config.yaml
n_layer: 13
d_model: 160
n_head: 2
n_kv_head: 2
head_dim: 64
d_mlp: 640
vocab_size: 8192
activation: "gelu"
norm: "layernorm"
norm_place: "pre"
norm_eps: 1e-05
positions: "rope"
rope_base: 10000.0
rope_fraction: 0.25
qk_norm: true
attn_scale: 0.136
bias: "qkv"
tie_embeddings: true
parallel_block: true
init: "uniform"
init_std_qkv: 0.0485
init_std_o: 0.0106
init_std_up: 0.0485
init_std_down: 0.00475
optimizer: "adamw"
lr: 0.0024
beta1: 0.9
beta2: 0.95
weight_decay: 0.11
lr_head: 0.00891
grad_clip: 1.0
warmup_steps: 304
schedule: "wsd"
decay_fraction: 1.0
decay_shape: "linear"
final_lr_fraction: 0.0
batch_tokens: 16384
seq_len: 256
doc_mask: true
train_tokens: 141100000
steps: 8613
dataset: "wikipedia_en"
MLP neurons of a small language model. Each row is named by its layer, matrix (down: output weights) and neuron, and shows model dimensions 0-159. Each number is 128 + 32 x the weight over its row's rms, rounded and kept within 0 to 255. Numbers have three digits each.
After each neuron's rows, "raises" lists the tokens whose logits its output raises most directly, leaving later layers aside.

L5.down254:088122129174123091140131161142099110133155144134161134155134161163101068101194137114111097171097114137121108138075126189188170110159080119186033149114103196162133160151158156108111117082186106139095151148095124102120119079088121129123150162128170140059157153133165175105148073120107106108148048140149107156150141085166083105174146155106133157144105054163074096113155127139164068118176149116104115084132179165107081098151111127088123135129123118107119111112124092167113108132135212
raises: "s", "e", "r", "t", "i"

L9.down582:144127132085222092118088112100171086166081143130166079113069181109085117107126176159166120136179151078103140206098107157114127138177172161152083117074093130116087188106147166142081104184139106137142158199107160141132116129073125137077142127142126153087123135122087122141121182102112120097117147088108118177123109067154198118183123135141109086191127109090180128132140110103145117137114107147091138124047084173125134141189134140135090182146124110152101083168141115137142130115119127
raises: " (", ",", " and", " a", " the"

L7.down65:126084097177144105075150115094127067185150182094132102123093145095101109089127139116151094127103166115076084154100113114092103125152140131129122210116135139146085143126123099146070194120178108166116138103113226114164149112148124167058144197179137169102129209095111152139118125127124146135135132080146113158106155087128151103175123104124107154120107112154138092158192124106094104133093123146068081167119105144097137166104123105151157128062064149090118103122171112155185191172158128
raises: "e", "est", "er", "-", "al"

L10.down489:096100137188168142143106145175151142072130151152131167101169162134177105079135114107113088135189142063107068139143147070140105128123212123104105149125104113177086142082083193094152118118121174092159114159144128102109174148129145147118129127111101182124132145144116110156098147142116104114126118156115055101109084146160137069149133097142193135196139115143141120129129102113055101134110086171149115128065062166082155156141150101117080152117223099143087155132120115076188141138098165
raises: "=", "(", "′", ":", " ("

L10.down391:123125134161116117139167143170189114151135023167135156139155089123124118137133163120120089191158113193149196101160163148148096088116127172119145109147164131105121110126111092112169102184119156130124108153101155083127119121113120132148179149170129123083170128137121047119124128159157144095134123143176120111132139149100116150132124190130078115086070056093115113086095040132144149096109109178140098085122156086102145107151067195113155047127143106165082156081097136132061160146157137
raises: ".", "cing", " that", "ting", "ing"

L5.down590:161109122112147094148095112137115170119126123111148176136137051128144122130168153123166166104175192135140114146107118114143165126166139118092134083153058106057073138110117135110180116086127165147160165177146184116083118145175137145104097104068134165104146101160093123154118141106064082105158085165127115128114071158133140085117177177244166117088152179109163145125118092162144112120149113180110122127127110111106133081112120098118086209119153066151073136119147127084160176122155168
raises: "{", "=", " \"", "\n\n", " ^"

L9.down92:119129101158150180213131182153172081129149107128126104113137186223129092089154085105147130130135182158031064129107130080112146141118112096126131061144133134104132172140109131140095117131115087157159145141106151146166138110138073122135156174114097151134104141126093105152147123089142090118112063132065122148125195140143109029090145187110159104153124152095104161130091113164121141162067134133124143101102125191118154141159109108139179150146123076120149134140187161154055130101102138
raises: "rs", "l", "ux", "r", "re"

L6.down585:102139175095102113212114131095098131160097073132129073170116172171172115123166136132132100091065040168141142131112174157113142111086122172082137141122111071123093107134131125199116150117146096109079113135145189126147157116151079118179175131149153098156209232111159055115098152076096095068103153126119171113139145107129089100126100139143108141136148107126134118143162113147188130105115137143192084066150135152128110138122082135145157102136136142147141140141118100148095150085113187
raises: "ct", "d", "mb", "mp", "ise"

L9.down14:107115142120134196173144123147127115095154075155160112162161149193172116096119116127137104137117159151078095141096165101051077084137118044032145121149119175141101148140148118109127122099145129190096151153122211174112147081125091140184145127126100082099159148215114103119128142125137154129174081138105125112122101114127146086073098152118149104151120181124134168125109098199176103164078112114113090131106149122123110131114081119179163114110171081093150136119174176171083168113144121
raises: "r", "rs", "l", "ls", "h"

L7.down152:134162175098113084142111186125140121164209149163102095145145210096160063116141160078119172115112129144139140062179114131136143115134119153127074116134052109152134155124133083103111165081095148174167104215110124135081111100151137098117097193137128170174174130120153145119091082122115158116116072080113114158086113102131119114146155134137110148119130112116130137160111068191200082115109107113102138146149069137198106160131119061206145134135178117118129098111122095090095142142110135
raises: "s", "y", "e", "\n", "-"

L7.down302:057075167120159134124177139135143113108095158126118167133090138197105130076150115110112092125127153164108127185151135154100166096157142120168102132168181114127161137150116137160087174171106118164102119197144065136131130131064137174158164142157123122105156128103155150106124212141165146085137072088058063119179164063091110170116127142146063076114118113168104085107163124124180121115139133164118116147117055097165095115158138130148115174096090092136111100094112109140146174195098128
raises: "s", "ly", " the", ",", "-"

L9.down420:137133079104122111151122137176102172165147122136118112150167140097109128120126141082105101215121090061109120145132169137107136127082137078119083186025131092170111128107139137110058127153120146086120131136155127117163115104151132114145136106152141130122154153134191138085105116106131109182148165103174067111132131141121109117140153088100197156154176151148186128166146051080060112147140110073128051094113156183170091115156143092127157124136148098177080149106165148133205091126169146
raises: " of", "our", "or", "ors", "ren"

L5.down563:070111157135105110197169119158121160097163108163120162173157134165094102107156210121118077121054134178084149125104161095160121161115090088142112136076088145138107096147100133109137131133114123129134157157147109049099108153153118096127091180080105101128161152163150099177134119111097125091106105109162138180100162184229085109085177149124093141087115147054134135159111093150188116149123148174135162134107158143115159183082124140088131117068159116173139073072115153122120107129138132
raises: ".", "d", " |", "-", "t"

L7.down587:086155224130135148143094171144120114137148132148113143149123166102143075109163133095105122139061121165097145053173132107125111120080132065169099145145103124139106120070153126075121163131156151153098173184078085126108087139143120112141132218123165174162194164094208117103085073126124079142109088136136133121105091099159086146143141127077103182137120125142085125168125083142191105146091123117132142158147109178195104128077111082159116126106189127136140133063125154129150118132126163
raises: "y", "s", "on", "m", "o"

L10.down587:097124123000131114177115106126120168142136151096136081133096098105132140111170173144150174101137154151157098157124130118123187134161121117088117158120141157102126134140134141118137111146133076156132147080140119125099057151094111130154164068111124131100162116155121143122166170137113157111100113126142127127173120129191137129156127119134114151153192127132225082124116075107201106115173122108112147107059143123054168145112131104138124136124190106120120104158116104145115129145180115
raises: " the", " a", "=", " which", "\n\n"

L9.down199:156104175156163153096129181186119124156138087106157106045164193159146159083109121117122096129127115123122101072146123165187130102088198053081155145124087059130096098104153169086120130122121160115132163109118137126104104111146129131123117120151140126161118112157145095144106097100156062154118127103185058150107088138117127120234130112132199146130183122102097121136186110099083079175168125142102169099128095153093128127136158107145137098140132149099115120166085146096123087205107178
raises: ":", "y", "on", "ation", "es"

L10.down595:109168200142081172136174159135113118146111159134126098104082130070153129149134096106128066119164124177186201107142080161153104101124163137124094115123160051121179144179106071095151133120112114142162118114104152097157069123118156101114151143174164137104092115041109087067164116152168161107173161139106156077108112140100066158133177155142128170109118155076114100134190078081182136137167145141112082107096089132113077130108106117149169172113125099117155105134143189125094124166113114
raises: "ically", "istic", "ological", "ical", "ographic"

L6.down325:172110141064114136111132142158092162166119135206113101143088135139116149109128101150061092160112184110105111125091128210082141128118075090107177108119126067084118100161131145116110093144110125138142153122092167159091149154087164081154079122165092124091166102162149120197143063154147146101118152177089152131169119185067078135146143187149190144074107171080116133093139118083097128121146125166108193143078105113150103121129158125142101185152126104157125147153145191076113176137141114
raises: "”", "\n\n", "\n", " born", " wife"

L5.down37:084167206173110084183169109178112143123153125155093093082102138164127058104119049134106113086119134198117167138164156150124122148160135072152103157144104137079111187136117098106123115111152114135060124173144077091079124135114117097090132176101140162128204102108168195117167110109092148077120113130139113147083188136127145142141089118085113096159113073103093110121143124200140154152100182174166074124148132140135120159098108090109135147123176153142122131086061138151159145169134117
raises: "s", "n", "-", "m", "na"

L6.down604:168148187063156147131147112163066137192092153210144150064112132115119142175137154124085145125225109099117139158127136127086116109128127105115172102090124056105098148094120111068108102140169152175071160116135112154123138090140135135151091121197139158128165110127155070193134122186108114096126162122109188129098152152124162155158114151137142090074105133076100143114108117092147199138097103186138153097105145078164085090076139141158110150148092139139095138100123170141148156125110069
raises: "”", "eral", "\n", "\n\n", " information"

L5.down147:137137085107106144100134177112123140088165161126220160161044104073178128119104138141089087089160114129098140161078130151169089105147122173132136159048082100088131175125131180078134151137098139103158152129097173128097077132148099182110122140141139168107142157158091080134131152081122094163104125164106084089119116117139121059172206127135111151181147119079121159162203081156146112164161126146136122110102065126167158095129119151160102110150142081092137128138159126149130180126073163
raises: " (", ",", " of", ":", "/"

L10.down293:107145137140148130128136152182156118088113053115151142049143117132182084154150110107095114163175134148145128114087175161135135135125174115109135119103117173153150179103090155094131145123140112137151196151114114098100087087100122149113049142135125140104148122146150089142142175088092101132165106198141154139151146112085118130094180207209148122127064146075066161141133082147177081115144134158136084068098109105180123095146175155155122102146122135134173156126079113152071158061101082
raises: ".", ",", ";", " as", " because"

L10.down497:116166176041096106133111185165181108130144120137109153105099116135127108110149111130177120113113137193125133108140116178120104123179137185143098150147132141088142119115139120149116122108123165174143147179096155123118079133086166121116159161166089096119160051095129122100128106102158216118131148136134172107129164086121117185152076120123059071141132042059112151112136105139246117154151173127118129130132127149156132118140119083132173099113079090156120121074113138184079129178090128
raises: "s", "ly", ",", "al", "er"

L5.down7:162118147077146088101184118185108184138111158190135123139129138063119135148142135160110160155108150097118121148080088177114088138131124074141121088087156075136143107078117126092100081057093139100094142139116143125067133101172164129154083112130153122086176145130146155199130122176140111077115069147081142118118113146100109135152176148153196112077132104103164081145109128127121153138117120162128217139119122111187086121119122126213110157163132144164176162118136168069065139182121096
raises: "\n", "\n\n", "”", " listing", "iers"

L9.down373:104075160051138090107090142124145148056135069078122164182091094108061188135089101147167190083140155139159170132120052132133142159157167122109139157120124098082129183097166150168140104178116118102113117130185057126133121139096144130114134094171182149155149097140146146114146188170115168152144151140074085165148160083143206127102149083105107112136121131138187149128143159128150125085168138132088090136089097103066166145127167155119075113117135100134112135129146155076165125131168116
raises: " a", " an", " the", " A", " one"

L4.down142:093131196124126099149179089096145146123146136107167112131121096096110114105108122133129140151169145231164150107091217123142121107147106103148137150184104144084160118044097145134184124111134146125159103159066166108160098056092074121188106209111181123109152134155136125121123131123101120102133094125139134119144146130091078206161120110115082149129095097077104134135069049104198166119111146145139124138094099167128167095137170134168161166147129147123115148089104104136125166076112095
raises: ".", "-", "'", ",", "\n"

L9.down436:156156146183149130156121175087124131165131110098128104129154142137120094095114105121119146150109139200111094085107150131089138141135097135138072119184095127140103090116140143105184128074189096117192151121105144096102114124137192120080097156083101159104161107097147155086095076099125099124151148144171073101084157162096122091157169156146170178151049115101079146160209116203223074106186150127133125117136076170085153134122108127134168121163082119112137165111106134107099125118136175
raises: "e", "t", "i", "in", "a"

L6.down108:113123151099152060131186103123129133083136158117112171101107216101117097081178166111054069168147154062099193151081162119140102101148163144164131126146191114103172142118080145138096137132105126103133123150161090093144143115083139121137171179142135103064175176107112133171144159163160136109141137099149174126087207121201128116081117120153112091130068108106168138152096143081085127121123103121163132103088101123136162135149124105175133104127103087136220129079102136118135131134100083
raises: ",", ".", ";", ")", " to"

L4.down245:124116165096141179122114122162097148116098144125124084087165133162091158097171169151089119112104120145137112171126161127093112134162128071069102143097113149163114117116182096161157122124197088139097134159108096071108115114114119163134077134135115171095142189151154109117147115080118068125172121164156087168112136140154141131195105117151061146115115127154065172151118112200147069129169128169080128079075070084126122138141142154232139139111068205111128135078109122102118154165165115
raises: "e", ".", "er", "n", "en"

L10.down260:094107117072153160132093088155133067120157139118205110131088158212161100103111205095107102116178080155111162153094171092090121133179156093177100153041157125107112181182078121130110140148115169152125109188098114125122106147080119161182142112128092106111153127198127101144132165106105158127134084104120096134188081145163109137103156114146116165143139152106210105126127134100091121120083072172138116141086183145135136152091141111071127144095121100111129083126143118114130106163096181
raises: " |", " in", " on", " (", " of"

L10.down454:095132159069135159126125215158141149082113095124108129113114169114106114103170170140112134122132076137169187164085089178120087115130157131150094198143144068128092136154145134072128136069129159156113138131123144148086176181086112073097165092158153147134178135138074080149124160121133129107140073168116137097109169163154149125121154132092145130196072108116136146093137176103122120120165109192121127141091146110115098125094143117077108070097106070118096126113148173148086184228091098
raises: ",", "s", ":", " of", " is"

L7.down293:094149087071162100162178115144129070167139078093082084134126146091125102104162158128119172115177111191145147099181143133120140099177156109117111146122118136123161115175129177124130145129115124112176171141089110108144103132051110135104113192092105183078131162190129100158157101064125165117166164137104146166182128117177153122095119160093082152191173177098131137098100086164161158088112123133078128140056087134074150138141136130128132130140164118129150126118108031100070118128124070
raises: ".", " and", " |", ",", "="